config.yaml
init_out_by_depth: true
beta1: 0.95
decay_fraction: 0.295
MLP neurons of a small language model. Each row is named by its layer, matrix (gate and up: input weights) and neuron, and shows model dimensions 112-239. Each number is 128 + 24 x the weight over its row's rms, rounded and kept within 0 to 255. Numbers have three digits each. A neuron's up and down rows have the sign that makes its largest values positive.
Before each neuron's rows, "fires on" lists the tokens most often at its 100 highest values on Wikipedia text that the model never trained on.

fires on: "\n\n", "°", "/ ", ": ", "\n"
L2.gate39:135161105179132121119120113125118144180099098140113112105121128075140112152162116144120135144142109116136137132136114181131131163123152129130106131160111151138145182131154096129142077141124089104098134130140105144117205095125166162111125124170127111115130149097152158170114111157142163141110135134123140089107163133129139151154116119106132136106151102148109163110122139200159137113133
L2.up39:119143152120153111087096125142100134123135119146083129122157140119125097092119123106125111157128120118150144130141097163123134114156150120115094143125125138136137142137139095150062098145147135110155149124133146156133150141102132165132129123151133124099112131101108144160124132116123123118160192146160105152118141101140154111123149100113115129157121120142108136156149109167148137138100

fires on: "West ", "And", "Oreg", "Mac", "ase", "Leb"
L2.gate208:134107124113149148106126142106088116158109146146102110122118132105125099170111141128167112137111129137133124121145124186105130091145158125132127158102149100141139113176140116145075137086088122137078125140159168152093162142136108125133147102121136150143163177186081116102113096128112183158084123098119159156130140131121133122100151118150111136124134083126099157144138114145130116168134
L2.up208:139149129111125145157138163153080129146120113154138119103150119154141088113107162136128136131137122143166136131178161127131116100140124136170155122136092105157166169147143157149096130101135089116143124098111149114130134119134109148137183120130123139113167137174095144119107139135115151190097127053122120145134186147104114124123124122174072122108135067121155121143097117127153143094138

fires on: "Mc", "Oreg", "Tor", "Mac", "Port", "Fer"
L4.gate366:115087105103146087148105126158129131134106160146134131116125120168113101123138135142136132109119147144104116110134133135161123113170105123121143159115131132140152091096133156124143155105095142132119157168131154127121177099118118120121132099177122142098112107168116121072126149123161145140095122145147117101133110166128140143152130093165153091120185102162096129132141134149161123175107
L4.up366:113130137135084166109115139114101096113155145102105136098111109158150147088134168130119095117132121159134110123175113125142189121091130116159156071100116121129152111123121101126109164142150112090167130145094157124107154114109131086105149174125124166088144117131090081138098114135090143151135144139150083097145144142141128121133097135120145150131187110120111151105109089159161130135141

fires on: ", ", "(", "il"
L6.gate179:086147151127119176123140182112149113078184124152124115157137129093136093135135154139133132161108150141106113148099100183103116135120172123106144142110129160142110166121150137135136112101120144113145183170105140080086175099068120128162135166127104132139149100144151118109104116126147138127129101146136101117135145136144130143140149113139095135094118165103102122118162066116141132078104
L6.up179:112161147121133121129120161103132142118117133139132163146102125102156123136111084100122150124088100162123120124066145128110113100167128140118110153096121135142129151139119124120157121152127152128092159126127073131138129079114165143124135187110117128140103131109192141112152121154120129141111141115132125114130104110135111136086177136145151077136111155123129162142111109110128186144091

fires on: "was ", "to ", "-", "and ", "being "
L10.gate158:114108198103111164113106149142075108116127170155128146102156101142174107135118142139146105141130106134117125135149127082144062145082097111158123135166100140128152144100107128150129102074123123106140109146121124102118131131112138156155146157144115138145125164147119146114159110147078150138146145146133147101153121146149175152143131165149140092159101089122100128161140122117091136130181
L10.up158:109112119089119146136140093111138102103143141128163163215110138155118137143114080093147147137145110135103100116117120143150146119147121138123155146109111128094120147172137152107116121162156145142117152135120082095118202141086095133111134160134133137145178160138109111130133138151145097137126108095164085129150155125187185127127138126143137117130183131119153127137137127089141131115147

fires on: "in", "at", "enc", "ob", "u"
L3.gate160:107139182100158144150111120136130132130158115133120105141096126105169098082167143125137101156157123119095129164169163112122116131132123131122175135151116138114135166130133108116082120114104110126132152135143148183093120124103119130116140100129129135160111126100114105178070121161150139126140121158175145110135119110176107137141120105152123102172147137123101098101117146135165114156105
L3.up160:155152096118106152140151142137143124145136098134146177140142127159121159163121150133156149094145124095135140119158119074134145123142138167179120117166118117129102111138117127128140122125133143116119103106142064142189134117135094137150104134126126128087093176133143146108138147097131160130138127150079114138134102089135155134105148124130097125129134119125121141149137154105137172123083

fires on: ", ", "not "
L9.gate496:153122161116127142116130139147120107140123116074114140146169160091156121123128101114113136147148160150111145141121095100105109168139119093146159152120103130117167165113149144104113115081055159088121126110100167086124111134093098112099094138130119167125157166121146089094130147136116062127124119098155105102127149110143084143096131079136123135108116127103130119139090116117156151142088
L9.up496:158123171122137091151111145094131138092124107096096174137107091096112153123127106127114098151166164164159156147068129140118121120154130109146154133135120148089135101113144112117124096126130122112102166166104114143116096137152117151125089129151120153112142135135197079063140165132148144119114147109151158130125138123147155123124139093095108163162106118123135109105099138150095105148140

fires on: "St", "er", "rec", "ent", "comp", "at"
L12.gate198:101157126127165160163120128137155142113163070153078175149128164112112093124123123145114119168137122087141111092130114127105136105125133136119103133189172107160121110106127128153117144119096132092149114149070109152075154122121096099089120135092121118116138138112142168146117136098086070124134143122150083140099118106158122116130105143131142133082123135148101162136132089128167125139141
L12.up198:137132147128066116149137128164135111108175126121149119131164147120139105142106085123126129090139155108142096175121159132143132143119120128134101134183076138140150164132138096146162099146126133107109160144093126131127155137118108119144125140126115109171125154102102165142101150125097138149164136142138096080125143158123140108116093112141139164176101141202129123111118145115148110123173

fires on: "ent", "g", "University ", "main", "school", "Music "
L3.gate278:180135149113129133086135113158156100162121099141085171164098117135151142125106146150149129074102145098116109143110158158080154112150105170156126113093113128140112100121126122155092098126141144083097147149125133108097150141180142095153134105139122159143127106105132090128153169174116118157134137140137143121103121106151132103147156108132126166132129152130128078095106080106135097132153
L3.up278:159131112142106102165105119095144178180103117165132164191146160091146124140152149122132108108149132117100121122177130128135128137145164112101134152103153093145104132112121082148106144155124112119146132091094164115107146063136129121109165100131134151104141148135140091130096129132097084124150111114163102125111155100129130122086126145139141176112183095138141138112138156135074163138106

fires on: "u", "de ", "of ", "thu", "ph"
L4.gate642:152143157118102121095146130115157139155131161115117150156093160097124099090143158140164113095124118101153161114166125105103157140135101123148092161118074150145158134125123126099103140174158139117113121081109137070129140095147167171129111118147116135109169114127096111122094131147156154097116112119108077137110149169149093118138123139112141172106125162121095130143119113155147089117148
L4.up642:136124140122126116089147136146102127165141111125119149104147123171162167119138188073142145089133102144119140158144115147107114094090139158107136089127133134180147130126096103142134160125124175139146101129142121096106094145113069137092152130130119137176143155112116127133128101144142135111092172143152134111140139169117099173107107146093168134161128137125151126194131161157138073127165

fires on: "B", "ey", "un", "d"
L3.gate271:146108116127110154115108148144164105113083095108114139166092130114088137122127110136142114070134128092081153173168141137085140131106132077150128109112157139121106096101148193113108136104105128097174140092129122100128103126187146120118105147112120124126145130131129158082159115126074114121130097117167142128143135137113092165151123174138152136188144133134133128156157154104093094148127
L3.up271:171139064121118129154123168102108073153126109107158137133131115144143120111146145115131149121126114106125131133117141086129114116144159066129166116124153123113159133107126140098145081135125145131098159145140118134140117108120160108143133117110129094135136161115136090131169118114119129144109132125150132140134125156136142106125215164102133142144171119131190114162146151093097140114132

fires on: "also ", "only ", "few ", "still ", "never ", "several "
L2.gate692:116151132132126118133104156122105170165149079128097121107164122119173142107159124202092152095124147144143118161128169134144153147129144128154136140139133123127092156144149109126123166123166153194116122129139145115120105130106148117115145095147117140113122152108143099113165150147102141090141103152149138127083146131127175148106143090122145110136097106134150112105126105128131120092185
L2.up692:140152150128142153101133106108142128144147140084154109123141136138170113132161144157095129085128120113142114184090131117132183137113159139156119104175147168136108156153128108128136118123183135177111111097138090119122139110072165120163102145133148116096116132118129096112193125130113117144116119127122108135134177125124139113109143099113126086148075092128125128177078133114123134125164

fires on: "j", "af", "str", "ep", "up", "op"
L6.gate543:134118091129120146126144106118152151156121099149130152120176089133119116131124099130130113085134143073149113131104131153152143136083145139121117108142095156083138123085113129114105137124077165118168180128115134109148185129132146155159142119155144106119125145175107142139143156107141107210138159150099116121122109159135137137152109162139115116116122106127155156121105128120097141162143
L6.up543:126111137136128143157091140135141154147119092143117114080125111123121151115144123090124109092106147184180091133134089150141123126144147140111132124091118133152125144079169109101160112144103100140127135082109067184146096156146140146135148152120142139108111160159161087120115161100151077151145142132144125149098160128147138102181110110112121152118126106098133188107104092148129156121073

fires on: "of ", "th", "ph", "the "
L4.gate506:163117126154131138146130160121150147134129128080164137176128125148132150152152141063129150100136135123140153101133143133119134157115137135150165118108130107111153111188141115136162136136106131133155140088149152116140140074162168114130175135092139144116180113117119112110140112129168156108152132137094110155129099088119158157121146098118127151092115145100110108122089113116160124146139
L4.up506:124112122160140122113160112147170142148107106071080129131159127166149117101164112095145112106110138086167181088138142181147076121135129134108106143138120098131144144137133102137118154133115168159106117100189123099084109103155098123140127156129124169129142135132097125133126089129149154076130130108106171127100122152105141153122124133131141132109052148082099104154142108151094124095138

fires on: "enc", "erg", "qu", "g", "erc", "take "
L6.gate16:132082119179143081136131158118113141130110143138119114141107133115135148099160130114110136081083129107111131154144128126126124153120091148059121119199124157119162126148101178130140091142146099171120122124127158152137153094090121145175123105120124157171113115148112170139124131099112152127128111157137087161057113121104116143173165112130138145111128141129154149100104123137083124150141
L6.up16:162105121151154106121152174117078111128134102113112117106152160107140121151105172103164139142097125097133153137168082139172110143120135115131111117144138152167129156131116148094179072172162132143153135126158157098163161108137120133168137139103135131144114142161109108163110123169095158106112096095128104130070110104160111183084099123142131147115136135156189131088086139138123075170153

fires on: "t", "k"
L4.gate178:171158118139110103130138153115122126129106127147144117118124085148126124120177143151143146075130186098086124131126126166117097152138102158099126151189180171126135129112132148141102146112129139142138157103104136117105134142156113118111130191134116129122154119107132074145092107134140149125153138095107113133127130148155171139102100075118107102076125118174079159100134156131126099102074
L4.up178:167124133092142128129122148142095129128096151149130135117142152133104158155117132148114129108167143151117094141105122132066141151115115128107125091135113179121171113157093103127081076134135109083152149146152106160100128120165148103142160137160137183141124098163128108169126089144122139119147129104157200131103155154091079122091077147131133148136116123109138101118106159137115108127102

fires on: "| ", "at ", ": "
L11.gate616:177121205113118185106156115123152107141144106110132110192071174114091097165136169129147118142099090092130109122143129119157106116125111139144141163146130130120083126134128111131110116144126156103127143125118125116155146144128161172112157193071130115106112125126144133145150119135103150116099114109154136140122147140122090094117156101137142104166154132144130131145118151103164144174120
L11.up616:144139141145157213102105109127131122141105149101146125116130125124133149113123126145152138120157154107127083128141173129118121122150137170118136112158123162127107126127093131154122112117134127076074124106142144130135117163145120110085136155115104145160100095127105104152184105137139139097139126111130138119113073132134120149099133080153168125143110129152140097151132105073120176135106

fires on: "k", "K", "s", "H", "d", "t"
L12.gate119:170123137116095136147103110119133175116097153170108155083104114125119140144153103155093131135150125158110120121129113139115149121147156129088147114137129123123147157104126157128141128140096164175122174178156140144110127128141166123116158139112102142121129112124141121130096102117090181137128153124140149130134137151159168111134154146117122086114114152187090133105139116134105143135094
L12.up119:140138163148160120184141107149151153169136130151112097140124075136138105099171116122125128128156132144131124126156113123108105149102107105097128126133146128130112160151161080129121140123109117189105112116142131139127138105131100119152125165148144124129142141142153161145145114169133125137155128133101150134118154146126151130137153136119179196148131058080141125113109175169138120091123

fires on: "| ", ", ", ": ", "and ", "were "
L9.gate562:131132121171097112126141154146095079124142100137120153137129112146119138141118144158135144133165123132136154118133100156122136176157143132138081165112109107122112151065101099100140120104114134095112092107101131129136145117158116148141110116130129128138149130129143135127120141099116161155131113150140104154112105152099112114187164133123131125147148063088151151141153118138173126137135
L9.up562:140126137135089132132141112111140120128119147158103122102141105093140136124145097161151142076157129167116081159089157164072133136137124157160130181121150146164111101140124147151092140124143117112182135109138074132143142139143165165144127134129144136119169111122142136123127142146155129144106153141169159164140111118149139086132135138137072105137125146138135149144120107145113142101146

fires on: "| ", ". ", "- ", ": "
L10.gate587:146120146151101132076105128147123116115145085149117121145099144129193132121138158160108132098169130123118094110107110154130127155158143162158134133120148098111071126089094133123144133120134148146128095077113178112177137140138120101107127101134126119144160164158151134143176174104117148126090114127154166127176106122135149154153148102139193117148150080119153223133114106141179153120157
L10.up587:142112113092144166123154067120113087116108134134117104135151129105115134115152138134107167126151105058098115110126129135121146110146135124144153106152158115104114081140122140138148112079104103162120092103131113135142129129170053105130095159147136097172146099178162123140195148067132087137103122116150114120127109108126118103129068101157160093123129141104134141147114103097117147112094

fires on: ", "
L9.gate561:115144130137090130151118144133205117142158113156114084112147138076109121105132128106125121198157142137081134130120109130143102161108135111156168153106087169127108124146134141141125142097118140109135121137136129132142082103136094133143148098132133171175192128109156150113082140150104124102099154139132156135146110081140125090076134118120112141168138153119096128125165097131147125114150
L9.up561:113172133158097097102090102119143136125116140121111173109114134053119139135124113104100130156129132112112146127082126120119161127112152107176111166171151163175116110068126117131107085114100099156130163159102113137087133141135176127161120109164147151103129131072158097137141106122115152179117160066144108132137148114137135116112144133130158132147140104115140162101094113140177122101142

fires on: "al ", "ation ", "tion ", "ak", "e"
L3.gate661:137163097161161129147126119148144148073114079162114137149133147183142116129167136136098119121143090126161105130142116150097161138141165157134121107135137128123121141112128157133139118127145173071130151139137100139095135080124140149142111145152123107129129104111134114123116124128112116149168157138117162171089120105139144154136144164121065185190163134114098098139202129091126089155123
L3.up661:124158080129170127138091134121124137098155148107155138159096105145150107134148124178110112140146103086114150139161118128110106173132147143150123091123138172132149063088107151117149133146136145109125124161151145135142106100105123082146120150121105122109140131135170146107160116134113132084155139148113132134094118124142103134096125105105160131143135099117112100155168110151136131126152

fires on: "of ", "and ", "to ", "ing "
L6.gate398:152120109164087107092136163153110109147102137152071104090096116141130132137151120064156111127080123113144100166111122133138115121096166112136139133151095166133116127155139136137093123139109133145111173123170137165089108119134151127106122145111144123158093155142121175144131179125066151112163105080151142108110194138114146077198101141114140163123099133091156097123101102113146140097106
L6.up398:123112168142123190121123139107160130100169106167168151148102134113125115147141085126136114129110142186123128123103116142149144145146140151103130105110131149135133148119094137134124132158151146118130167136111167184128116132105144150111191142113121146128098098158134139174114153123099109132130133122140130143119091068144111147106131120125115135117149153142154162115155119136094116113096

fires on: "up", "ic", "of", "emb", "Up", "ep"
L3.gate193:140130129123127160159153133111127090138149073110163130134115129121118170073103100184153138099120168131111137144117154121110140103131144111123126087123094128140193129113133162108106081119150162143158167126100118132144090134126187138128154127114119108115157125117154127152158131116117119136142135140133125077112173118135140108093114141119114121092114145163139148134127088133122121135122
L3.up193:088146162094125150158130171125110135136126143113119123124114125149107155129132072146121098128135132146151171101136103136104166114096165100130123127152141150169127145135139129134149130144108145131167147120090131142116092123141124126118123133055132129100141168161110098105109114138136114141142100088160137141110166133150107163130117125133160096164131154095143109112171111121136149173107

fires on: "or", "ro", "er", "o", "ly"
L3.gate609:135152113141167147127117115133111132112124098111125116120170100135137127120163120129114155141131112122163093105166129100100118133131149116126181107140128087127141140138157122115138105137140117161111131203150090119142113128177138131116160109156124146157169119113108117148096124126128142163072151168196151114123157148080126130141141140145077084156110121107121129091112176126155143153128
L3.up609:122157108145116135165178118148139147147127068127135120141152143173145146136139115172127131136154130124131093101110105126124118093120144115135145153177111163113157130159177151115151137142137181117136101150182125150117118087127114080147105156080122100126088157144117126162124094143142124134146129097134075088122155149113085109138144128098147132083134116171158122130135154149098124145162

fires on: "| ", "(", "$", "−", "and ", ", "
L11.gate370:142142106162111113134185160155098116130138110119195136118136175143098098128140158110133096086118111139142103089128136103088115137144133111138156153180104161086139150141151101138117132138123104077138166152116152117082172151141146118108093096122106124117135125110159127105149137155101122138116132153144129101179136100113119106080099112122147149147138116120160159127143138145155175139099
L11.up370:131128161149136177128159148159129155155093159143119123094136166121133152136139158126142166133145146152147127127157082124075138142182131145136121133067111121171149086160129145150137115122175159115150105119102140097145098172143122138129123134119116130069135119113114064156126139130149171115121153098120101174142129125140102131140129141109123157094133117096117133129144120112111132103144

fires on: "be", "ally ", "when ", "ste", "ely ", "-"
L4.gate163:139151131114084128115134162105145099150174071140158155152116108110094134124118156125133117130096130121153125099116129092099141097125087130135123116171144117147126098095142127124134109136106097139136102115107169052120134113115124180082124110079133140090136104095123126108095138105129159097155129163171094150110152086108117109135088098135067108125136133119126125142136152122137152133129
L4.up163:113138178085163087168105153123131149125154085128152131122142138127108134148121106123090108170149159148121087101113116133108118156141096086143152085108101113113103125136120157164127149179129128079136097109147135089111107138096109172106156120129117126102145141137109140113109120125143158183139086170119118084139145088102133192170102107109134165149128104162152121123151132114147151089156

fires on: "v", "s", "ers"
L3.gate517:192112126153141134103156132115165139129108117160115117116127145098129131132122118192104097141106108112128143125185118140137122103122115132111124073136169155101130082126130131126137109097116118132132117163151098095147138121092119171100110127135124172121132154121151159171205151123135127091132108126153181101109184125145094178124143105142095144099125106122099133121101115106115097151137
L3.up517:141149079092153118163099134124126118144135099104134160143139147124115163172147099114181107120156117145131117073094121125143113113126110115141165109102137142121162116126162109112137128153110126113079107077134130128101128122146103144144129109121124134124113153118156164174142143126116143120093131107111123170173160163152128135114099119118119085109110155088113112101076176136156116128170

fires on: "un", "r", ").", "p", "j", ".\""
L4.gate567:095150119124102141108137139102142136105160074097118158130183136115108112151145087113168161110122124124159115114115128136169134134089110121137113117116124109108114180117136090121168142116087125144127114145094110125086111130120135090142124108170111101053161147144167129141143111129128118102119151154136123137178147162112179117139104114150152095130116182148122092160126175132120177134122
L4.up567:042130111178106106135124128129155094121129156105121127129089111127107115114141132130106109128108101127125146182143144156086098124109100118151154131107142173088118123117135156140152111111130078141143154128076135097178153137112135142138149126197126119132118153110158154127157111134116102189133126105165129134158124098147117147164169113167078128127117138135144123120140111129129150090151

fires on: ";", "China ", "•", "York", "China", "mark"
L3.gate522:153142107146130132128128101137154075126099127147125160141137123130138076117061136138155109173113130118145140158096093110164106157129103135107113132129108094116174175125125111106096083153124123121131133143127150197104115124129101111149124141175136167158132142149124160086158088120130144108163127122156145141136101152156154095157122067105114109144115097116114129144119117111130191134118
L3.up522:131135137167144058127123139109093099112118106117106141145156117142168112128098101161162075118165129103111103145156130105110126142110135096173121136138096169160157162148093110087169140112139149147121114094118140087154125169107155147097125131155131134146099141115148101135127152150135106123110127128129141105149149136132128139134104111135140167165148133135132139131100140131134116099120

fires on: "is ", "not ", "well ", "-"
L9.gate93:091116127141105143101084157152125080166082132158147120150144142078136144127134123125115094124100154141129155193088139130118100132105125143066172135114155147131164140104107109118122107141119156108118138108117155095148142173141069157133140132122115157163088145127087129093111137133116119139132100141107132138148146129119109129163104106123135129106109145105120166149169125077143100186069
L9.up93:099138131131132137195087123128118113133158124092126166110132145153105163147102169123103088125146116164142114110155127094071082174073163144132131110123145127124131083161087154107126088159143109115104164116138098136111121120121112162115121168170117158148099110112125126108155141117153126128153130079136123100125128148121153106098149128121074087153125117187129135082124103137124146126118

fires on: "s", "is"
L6.gate558:133138158162101147114138118162150164148102147157133147145108148106113099158147115153104089148146123119131153104107104125152156088135147168160094116110154157096167065168108122134096112124093128127108115125075100118129133111131167160133179137110125142183092099154102124117137114143098161114141089124116157167146145119123110191154146145112128079159106114143131116101151119129136085158148
L6.up558:097133140114132142100102123109151167142094142163153148124090136132161121175124134163168145129160156109090102073117120123110168112087148111167116179156133139124122122154099133109137136169128133144091110119152149097133103131162147134139122145131111162128115127151144135110114114160118177092118146131100093139171082155156130096155165113117140125123173170167101139101167147101141124126136

fires on: "\n\n", "\n", "Personal ", "career"
L2.gate310:127078136151142140106130153125121105186132090134140160132127110090117151112083154120086133155146073093103142141147102122096140098137139131151160128125109105143156138134141120131117099086115147158160151126165115152122173141125142200133137125129117100116192137149110139143110154130132140111117161171110138133111133143127114115134149149169097151140120149119104188150134142178126117130114
L2.up310:153091181133161157128123134103122133146138111118107160133163125115153130068134161120142123139122110145116146160104097133142099120159140115164135106130114103130145158149161121118136174112104155132119117153154138142153167094079153177116124173126127154110175129151094155154100155105117170104124114121134135124086128122096110083154126123120099187151127115098160152125156135180122085104115

fires on: ")", "|", "es", "es ", "ture "
L4.gate399:152130167162135145147135067122085151149121151133166159137105082100159115152155152143149142142131134149158085150086134168144145134138145139177161093121129179138125175149102137118146134139104152078097130151131128119129117125127123166119125144084106136124134142099162153187142139133123099132132117137150130123131116136107130122162131119143126147147125053106137149064143126119165117147138
L4.up399:167126118184133120146085114095141134105151113138134163146166097128135109119096133165107144141136124150091113142127091140179136107162147133139122138133138104168149132125106124120126111130155141129096126131110122137085116122139112130142148144153143113097087110130134119096077088126142109138123171102119134149123205095154125176133085080140118134164157121145146118093116091142119167136166

fires on: "er", "rec", "dis", "late ", "early ", "per"
L12.gate531:128126167079117123071189112109154072107113145132097128142093128094128128127113147167135117149119113156131091149112092133148172121143127119155134155138154109134131129140149139120139105121111164118125140121054107184123163121143100097165140131129142100138141126085160117114141108157140093124150139163122140175138091146135088125139108152127130129111118147156096118139154155179189094105128
L12.up531:166110073139154113100148099118155139148141096085132123140113150120132154143107091139146132121101118139143141119138182181170166162112140146095164178159146117116118122116146121131118114115118150133113129150088153131100115156134092139148112105129142086139121110095113098115106120134120099128094151081159092099141141147113078089135083149113102128107136147171103174140143164141133174131181

fires on: "of ", "and ", ", "
L6.gate196:138115129159081156034131135131099117130125162148124067135111121139115084091148132169165163134160123104178152133134151166126158167140160179130125141171123132093161109148138128115128120136159128172142152134115119107144106103146145141090107100119115103179138113134106141102158124123134133132124129131116133112109139150131149108149119115104127121138104062155114137115091111130118150117148
L6.up196:198121107171181149153164118143114159171145149135102158114158105163114112116114125124120121085130144155167134166128134109139139102163164125119090097113119175094120091121176106150165140150161132180134149134145162165136116154112155122109119149142131165120072085142105123147114102148134099132169113110104093126124130069089143129143145070116103133114110113160121156172151118136106157137147

fires on: "most ", "em", "other ", "more ", "in", "3 "
L2.gate372:121154141101125158135112108107117153084112162117097097139123165114147116113159092125122198148144107144145139137117137097132158155119095103136131099114135130093122125161129110131127117140153169130112136164167106124113163068138101156140140119137138126118130100146106084115107116120114120118147132101148145138120162151131138122140099118140097101160210122108129124145092109117102128078158
L2.up372:172155079133120148144144133138180169121125186095118143139138110148141158129146148098160138105144123110106141144091188172155113104123120126126095073127142143134162134120127129137142095153137094127113134133137111137117146149136163168166116161084128147088177062107150136132138115142140134112122152136107132100106103124116173152162138122121133091142131137089158130088112130123129100075162

fires on: "| ", "at ", ", ", ": "
L11.gate542:159120094135139150107112162143185083137189122171127165135119125123105124159125142097122146164127123178134101141107148116158150132132127115112140130167096129086148114149108114149108112110161141098125140139141161147109116109139135123111166129106133128153122156109129137131080153127111114102128099130162140127120120116124105149082125085116178108126106148143128113117155116104148118158088
L11.up542:135134123199120173167130118143129150147169134141144135140118141083106122120091142096164124152160134080125117118139105127110164109140103111125153131115139163136182115131176104127114122123136129111169144095106145075164107158083152164101123156117136182104123134093152147158171137121103117125136119128133130115125104115113122084153145064143151129142137142149159127156122103118117105103136

fires on: "but ", "is ", "-", "considered ", "position "
L2.gate326:175132100154152144145151133136128113104180120165103108129161145110133141127112110133117135179056123135107141158100168166130103134143124134086124127118157145111139082146090152098119120092121096138119185136107166165100083121126112127141140124128139130123105098139142159112109117129092139118112144144142134131156085151084099105137061145114156101123106103139135117118148136134110114098120
L2.up326:132105135192112116174143117156089144119141131112125123121121139155143150124089134122087113126125114137118087088078169149119106123147151154129140097109170128125127093136131165125115089122153110125116125105094122125138077112131148157143123116175128115107097109126132136078095120090133092146129146117151126126139111141120120152171146142104135133132131129151158093121170124154159118118203

fires on: ")", "\"", "|", "'"
L6.gate143:138143102158138099120144097119098144115143142111148096135139093111166071141118134175103121089164174109103145116113126148134095115106131126166115112087107163152092102086139139100143109143084155118083115107187117156106105119141140148141109156150151140080130097099143138143052085179106135162116124097138185115155137129137106132129128111119113170156151137106130100137122129102143128143175
L6.up143:134149117155137197140122119113089118116128125136133142162141110166131146129161100143135082132068110099127098152099145156104124140143119177154129127126137120152182113147137137115091118129133121109148134135069145132130123122115158117152137101127113121149117177173088111142102105157124147127124134131096111113130173143144151159093089150137168132128143121125135126086090094093178165131130

fires on: ", ", "(", "+", "has "
L11.gate367:127125121170149152136119130152137105142193125158097111181146130127136167125114113125108148143109163145147130132114084158115092168132155133083085121153115171106111135144126116127165160132133139150117133130145136104151095104139117176141171102070095129146134159109172137124084114142095096109122162143113138092189112122158176141148144136127109079144123171128121125154101151160144124156135
L11.up367:147129134118128128106094154153114129072129138163107113124126129162135095116131163114153144124111121149128117101130072110119142083139107146141104121171122160109103129134137118129119067143092100126146126167104119130134135096120137084107106132157104147109107106088154150129072084149119102183168110122119167136159134110140103154146088096164072129141116118132121164146086099109149095133107

fires on: ", ", "where ", "and ", "& ", "(", "- "
L6.gate324:125090088136119103121102117136088133139122104153151168116142184127127095117147151159137144116167142093092122111103114102063155116125145112167084143087139098109087139115162088139124114176140125099112137091119124097133100122183136151129141089139097098123113116084157142140132124109128182119160108122152164122103104175147100161131117108133109132132128125140116141116114117155102134180150
L6.up324:110137117139135100118136129140087102133125120119180163111145129109095139138141144157117112119175115118112097117110097112108122136145145112120143144103128082168107098148130111109110115082170134113138100111100145125146124150164101142119171113154130100090139116116148097157137130090107155110115116108058099129116154141182116139158125151100111146140129156131101133155153144095125113136104

fires on: "Mc", "rang", "amp", "Mac", "camp", "clos"
L2.gate231:128145130102131137123136101136123099116115118134090128115131124174101080138103125130117144122111156118084158139126118147197165125152170119155145122086095133143127083155137156154131157153106121119131138159095105174129118121138116125138149116150136130164092126163113126155156143149092098131092126136130095123133132103125115175097162091112115154129160125135124092126116128096099180145099
L2.up231:164135152125144119128146125097111084113105144158127131110097144131085094161134127146164121099112084145113127125093126151136174070174139091132117168116089139169128112137147123138139105106125106112143142166098089123128123149127154133130111132144141133098143185130135189133126111098155121126122136148097174105170136115126119167124129091129054151133135142136120130103153118126114136143096

fires on: "Christ", "im", "to ", "axim", "Alb"
L3.gate375:090172139126142106127126135133134152122120129162136151109061169115130182084108157148106165158116098114141098131115093128122130147091131144115171069131119110102103111115118177173089121154156129114141132116137102207112130154098146114107147128121127161134129113123115151112122129139059080108114154125100126141130150133137153111110094111138104159148169120110142156133120112141121131113108
L3.up375:128137144116135127124135115065137125127153099148174118126079130146150163117169097128127102109152078147135101098110112109123132140156127091138111095124117165126123107113120160145164124157127156111125091081131119080111129139111158149179139094144133143134150140116096153111116096099102112099098123090124149097137120129112108082162137134087096099149132113098126141116113153140123083134172

fires on: "Mc", "ag", "Ag", "Mac", "Cal", "ack"
L2.gate690:105150108105165127147140103157100118105125138172136113129164143145107174093136118185099141128118109162171142168148117142201137098111105128162171147068158126140161143130139152105157130153132111143151094147126109141126178136169138130122139122152127143119106129148111135114120132159116147124128156107127112109098170136131108171148107106145150146107152113149093120156164131109143125104103
L2.up690:185116112133129109134124107190129123152104148119102104142137127111138097139118157144120145116138114134129147119143152110144123085141125076176110157121148165171120122166091130127144152133129100127119158158127141113156145168149136105139162099161114108157082087164121144165162114129167149133120116093133102158119110166137114141136158120133074086091120157125105108145149096109119123136149